Part of a small language model's weights: vocabulary 4096.
MLP neurons of a small language model. Each row is named by its layer, matrix (up: input weights; down: output weights) and neuron, and shows model dimensions 0-255. Each number is 128 + 24 x the weight over its row's rms, rounded and kept within 0 to 255. Numbers have three digits each.
Before each neuron's rows, "fires before" lists the tokens most often just after its 100 highest values on Wikipedia text that the model never trained on; "fires after" lists the tokens most often just before its 100 highest values on Wikipedia text that the model never trained on.

fires before: "9", "8", "0", "2", "7", " |"
fires after: " ", " ("
L5.up264:065132106129127169157127117114164126130127135106139108159146148133160105121148139115132114131111117121123123133159121105157128123132153142103159174170159155136130106136136108153143127127099121127090103152164098165114107150120116167112114123118151091115217088153154142144147099114154127124097124118142137152121104102146120100157103197148118117121134146099160138145161117117093135125091171090135120096128104097123127103176158127128149157103121080136144136100117162092093124115162158121119172090128141152113062106113119133095095138108169110145127104163130133105117133100159113148144089109148164111163115104106115113093175115076131122135129134124121150109132124152072121123151098145142149109122130100185083092128144152145147150121098113122121101152162134138128157158114111
L5.down264:148146160145122159139101093128155124127127105104124113162132129165143127135108148125111105114077101145116097138146138113149102118111137112129124154115110125118130084146088076116139158126102155141133117150125123137179157154134134147070087130135180131127137092108166086102120130174117145131118116119118096149132061072103119127152144163123113104130140145120188149116145087093093125174100137124137141085128138082097096105131118117142126149102097090117131114098100139108161100131151121115134111125128145129112085100145116149156132112168167132161126071132147139175155162092169137121137139136165149098180106130151133138145143116097122147117107103130125162143148129152120145125161172102144174127110092153132142120148113150112087090139088094146142159138171127128148148113092134

fires before: " ", " |", "1", " —", " |\n\n"
fires after: " ", " |", "0"
L5.up479:114150169170083105149110134126118125095125133166088170120110138134139162121105169109110087131111130172155130118133098097119148153140159086148153109131106131158142115133145110160120106114120155149107142134113073141085119123110178109112114134118085140099107118100127141112164150121170111143152115129153140086148139132116086112144145126100156152122130121159107075187142157142139144108132052132108105120118116127214093116116141124162151121133134126120158121124102092119122106126105099147123087097107134115150143135141105136127156105108135095143121097160178127121098137126134145146154134112116162104131145094114144169147142128094127107158183129130132093141164085104143110160105097139148143115084113110117144143125166156128115089100162143149127089116171153154122164138124122
L5.down479:138099160126139099129143132153149130171114124147120126103069170116156108144088142108096145128162113108156127133088102102113082116173125102092152167149141153186110172121147164160150121140100160156105099151081109141122104155139126118134143138134085145113157113146131142092099105128114114150129127142188137093121116105128132084103155162113124149122108135120124133155110150123130126148116110121099103108140132111156130105115103154152134099173130103115129125111117081147151139131063124125175105115082082100132159141130131143116129151160154121131112117111108130111173136160148106168142118122083121126119123134150182129180119103092151117121150119091164126125183108110143161141138099123135147137076118115138127117104111156120073181131142101124138118086159175141138125105125131

fires before: " ", " Total"
fires after: " |\n", "\n\n"
L3.up325:077157139117127160128139149146130113168068123138079128122072125144127166124099127146146128147107150173144125104179093116097083129114145151130133110105103115116088085148123140133132145103095162125119157112152134108081110088095148176169167108111110186155110145137108083139145129154137128096124108115120069136162120126115090115136110168158099136132122203154140129133091129151132123095124148159121147128119127093135162108088138118119153122130126160104160103143159118095133093142150157145146141146133127158123132168147126094124134176144162077116121154117113129137133103139130115137146119114108107136165142090089134164124135148137136132125108101117143113142115126175151127186151160132164127136143104107123112112128115137106146137101129151153093121169121126086095153086145118
L3.down325:081150142121131163129127134153135139151081116132087124116093135151110134162073113149151169098130123145149105136167114146096088145104121154126139124130088119114072084125113152124161151121122130132111175114137149123102119057108120152171169127126097239139111162139106091109154130124129105087137130113137094142126104122122137104136141145122137114128125184156127135131119126153097135110155126160127159117134146120123130116118134117127131115124113135100155106122136120110128095119146155109141146131109146169124115143131156086116136168149143106133144146096122132137140112155109136148172114127127121126138146095080109161151116144129125141099135075116171134124100117188172128201112161124150127136138119125132111113116099124079126120132111160139065136142115126084083152083122138

fires before: "|", ":", " by", " ", " Preceded"
fires after: " |\n", "-", "\n", " Preceded", "|", " "
L4.up352:118152096173124142077141090106123095114167100108113143135172105125134114121157092154133112107128136139156142143126165087121114132128083111143128137166163146158129154144100119133167133152068126123153153149187124131097137080092079143138123113114144111184097131137132124116099085169137094158145131143156085169154102126105152135133102121119128116121127141160092127140143156090087124128104131140165107147131121140106118109150095129155105130101145136143133133132113103130150073092111144146102184193110126117137135152105153129128140156101157163098106142122133124115125117115158159150152094132149131116136109102178139088080138134128167131145154179153139113111098115098093092151107150082117136155132122110156109118092127109150120121109121148156121129135120151109121112073098134
L4.down352:168099108121135111141170134082132078126135108095139114133117110145124152153137118183102130140120139148182120121176139117160130150121121189180119105131121105152138135120113107139132137164122109132139167098159162160126148129125082114129077071120146082150145142124128133117112095138143083139169156167146116177149126127161127177106092116117122147132141092161118124144114161132128127136135138128123125140136110142121128119152123092136118117092165118122140110118153090127152083094100149116128169189134133077139159116090168103162097157065137108130107128147147144093099091166132149149170137113109129116152128126139133112103126128110158091165078138133123114135129127134103122089109144114143111131086129104130137141089090126123121132140080160091120167089123142123134138160101136

fires before: "0", ",", "9", "8", "3", "5"
fires after: " ", "1", " (", "2", "9", "–"
L5.up476:118195130093114110163115123136148112144151163112191143096118134149176154108124097128145138130140177173161139117069163105104143138146099122103113099114168074129133165096126108131099102134116096142096144084121169118103101125131154132110112091127139077139095156100150137129137087116144116117096142149162134139155075154123099120142121105157113067109117127137097136124111139112113134091140126132097125144144164134094165167127176147144169187167106133150118117145132150107120113084137134161138136160100134136115106158146130118145088155133107081094156132132103155154151127134122122164110090161190131125135110119091132111138118134132087143156183137112119150115137146108149116125119111127151145145126131122143130137168141146132133099100125134121132098139133101126115098160099143
L5.down476:098117103137114156146150135132105143151114135100111117149117123113114116141131091101197127146116141136111115133106189110107101154114157108126101105116107122145151141155138152152154129176122055139092167136165140138147130094107110151112095168163130113157131144101159163100123123114150095118118125133160140093123141115091109120127094111112151161151140134144121098099145138123132099118109120109153174144121176146105105150142158146143129099148122120142126129117120169168139100126116086088097147084127150091108109154111118134065082133132184169123108117107131160086146136147115167114146126174136131095172107115061138137139119145096125179147127142106112099170111151134118175091135144099153144138150079133131154157103113152115154088141128129122120111103153116117141128103124139

fires before: " "
fires after: " ", " votes", "0", "1", "%", "out"
L3.up516:108147094127103161130169146155111174115171089103127100125112124124108157123144137133148151151128130157132124128133154105154142141090162105123107137100133130109132140144085218082149115142137104134086124139109120115088143118180163158133144165155131119122126125125161134127171129131130073118114130098094120145126146130157157161086139092112126166107122128130128103146122154063100092082153109110171130150146094158136098158107169129121138122144140131139189143116157167094123063106105128115105117158166155095107100085133166088120086118131123132124134144161179109119139146120112157115104149132136161098133130118143106138112129077151138127117123112116136127140143157114110123153133121086148125121130150111104158086118101152139121099118183124126142159136103109141101135111103134
L3.down516:108161102154137133145142111127129147089126148124126106141095130110080159152151132156133204093126132095198133094130120133148149128133090105105120121180146144149075142166154115090140123142101095099102159152131130171089165143131128118078109118116101131117139092140146137146167133149119098131163125090112139114141138119153138105092101176164111160123137146100119086121119148113142126157157148102178122114135108149129112118112151088155153165125136117120141124136130091101162078127167105113114094180119147131125150148149124098119094096171160090118119106129155113132111167089113149123086151107116152123114175129082115112090128118113115117140103163110164128178175149153106137119175126117110104109119132148149108147105125134131144144116143131109127125173131113108116124137105120

fires before: " ", "|", " |", " |\n", "0", "1"
fires after: " ", "0", "1", "2", " |"
L5.up940:167174171149126101157166119136101095139125131126146144141120132172137141093087147098134091127098135178093118151139130147089106086144138126137135113121119142170128145149093141105134171155112144111112124133098112091127075156142141115099119137154109138085123149126169153143145113116126126120102117086169117176130113100153145108160135122062122124135138143129147111150108181106153181163176121060109132132151146113155084140164132121101136147127113115132156116152092089120143168123157116138118155097101131133122109157111161145122158120130094109140123109148124095130124149106162175134134169149166118118142122096119105100119127125132131102146084161106128163115165061129135134094132080124101093098129133147142135132123149122121135159112085127141106138163138116109101127086140116
L5.down940:158128100113183150129186142137122153112099103116124104119108148117156125110195129151117138129133144118129092141130089133113095133146092143099118109098164115107145145113128154064146146089137088120114134110137129087147140096151174141144156111110168045100162109101106126135111142129158149133139142160158156165115126137098129167152158183173146117095132112110159150089124153139127105052129112140080114138117165126143126112131093121117157092140128109147114113114132167129122111132132133117120110180118125138177147120150102127075119138158147172124141155131106127103107104134088123172130134121106163153118135136128089180112135115153119145128132200132146136133099122109121104126134132172156122110128099149102144133124130100102104141121090135117126112123118107144123117118132091

fires before: " |", "9", "7", "3"
fires after: "1", "9", " ", "0"
L4.up254:148136105142121123139080118116124143146140110140122113111116110135134125134097107191089108168141134110112097139172125129100116150095064131116138127129115137097084135156093095143126158159147135118151136142164112122127138082108124172117157161131139108168115097133133151151116117129157152117111068123092124111130154185116122165133139125121129111137157151128140140122156119127087140137109140135162093143114149153160117146128170107180144139153095098183094140119105162097155139164102125142136118101150122119142127098117176115105119104157122121126143103138115141073093138087132116137132159115100139142166144124095157173130146187105140128117106116127113126120124154230142105143148086129172137104116112128127118131138152096112154089079134119131095137137109130085116113117100097
L4.down254:141103092136121133122092092161149096131130111136154117137134124123124129096156103133103075116107124140124120071126125080111114109087092126131160118105108142118071116134149151137149123132115134138143135170121124128144134114111156153141139148119142116080155115128132100169136155119125071136112125081113133084146156132118143135150102087150139100143146142146081162123153166101137138116109150111167137198121081130131135153129068178131120140107142147188162129119127115117113136140124084165110105110142140170132133118086145083118151144125135156132122115120153115110129121139127136131137148122130124118133133143108090140186119153100114134095130151140105107181138161171136109135155134172119130112122177137125125098185185102131171151092148159120142109147140161084100078125112154

fires before: " ", " |", " |\n"
fires after: " ", "0", "1", "2", "5"
L5.up19:091112121100151108152139056110133104161149128095127172125120101135129178154135117107138094125143136132166154077150083114117125140131156083141117112111124138127116081096156144131088107166162107136100173140168086127127155133124159111118144139110124120136108151103176143159159110117130118104160110136130131156147160138154139143148147068112114141092111118107111069153136119140126159106193087159143136099178130154139148144128144071115108130122147145157118157126126122128165152141128144121091179128139164111149144111108117117158166097129170105095129109142142119128096104111184121080158171074135123118129137094115140183129125123127102107146163134101116155147114085152116135115140116108145142142093093107108149128113126107141151105124123113115123131147128158138133141108119104
L5.down19:119117168077138101103155111102089114114136131102098112122125093133119152110130111139124145116139109135169141106130140121133130139089132116142150116111129125154144091101103129125138144150108134129092146091133155149151122155157095119120159119077135140129148176134118124160117131128175128154143152133165164120137142171107128141148105103143135107151108157119132136130145169154101075143128112080168098111155139094112170173112159123171147075093118159156154131121141101113120142144082122113092151142119127141106130132087134149145153140119133101133136166118148152142108112128143181104142129139119142100123148169077134099131187144130146116081099110091139126169111122103119097146143081101130135080123116106154113169089162120170187141103086135125140092146106160121148114106164081

fires before: " ", " −"
fires after: "0", "2", "4", "1", "5", "3"
L5.up229:117128154143097143128108100129127105144112149138100136139149136128100108140063108138129139113114167198146145118142132117111132058164166102125086123136088113086151116147119094131131117132142140130101142135132116139096150129126165132149126154139109099138169182149120123146129061113134166132131088138142117144130139094116156164140144128131126126134122143167121180148144131106155128154150113142129093141129152127114161131141187159086138157128130145095173131138133174150101144159122145129156138108118157106136140125090100159133134142133108092108096101083129141133105112147076164152148140113184111134124083117133118113100130144159102100102146135133136155085121087170160107142095162122114085097110074102103146159114139106107136124116125156107146083080106136128097108133107110
L5.down229:176066135107118143163094205085113115123131142168115124123113139115148155109160107096139131138121125116169131103097139127138135139127145136134104139151135156156127157090178102131149109124074110155094114177126178132175129117097128109142107119117133140165130111119140138136106135121131107096085161106135125124099123175124120079155150122134161130141138116142116098113160127146098116110106167106120145106137152148100093094099093157140162129145087135149134096124123117163104148101146100136146136089133129167136131105159148080122125129105155118136171153114089103132163166100144090178150141127115124132128097117127166140112118100130143142139112135148168143150108121142112060110101152137117158118134140135116126066081122134135122173132152073127094125129117093158167135135119128

fires before: " ", "|", "-", ",", "0"
fires after: " ", "%", "3", "1", "2", " mi"
L3.up784:134112156126151078125144165147140118143161116112097122117053148133118117155130110114130163135160138122121154098111107118132148108145137098153102185134153164086130113157142132114132084107124168165133145144137107119118153153114157114140157125105107124154167136089172080103130126190118167123146114074123108133134087111099131107103156136099115124066127180139152164104126100140112150114128157132149164089099119142109106129084086136099102115136137112159161134163118148149112151146138125146113100113125154133099117089168111130139148080100088129130122118111147132112087141125121130115156154114156159123150145126103105116113095135126168114136165101100128156116174107132090102146117152147118116119121176143114114135116137148141105100161149137169178159112103093128118152143169144
L3.down784:146082116113148122144125134150136082127121122068142111076127135149115166147130157139133163129080116088150159099139178133179123103164170143155127171147158127075149108118170134074147107132124139062145144101127131130145164154119070136120110122097143116116164115121132122121123116128145160148153119123173145159101112082114096110097116166145139120086097150126114134129140136153183089125116179099131113111128121123081143115083125160151103132143157118138114116141152151104121107159120136135108161151091134145110134094161149168111162091105103154151126157142135118127126129144132105143134127148140145114102151156146123086136083147091129092099134125131125089155147121097106120131149100160081167161113131105127116090087105140132128139133134138150127129089147122111116123156152133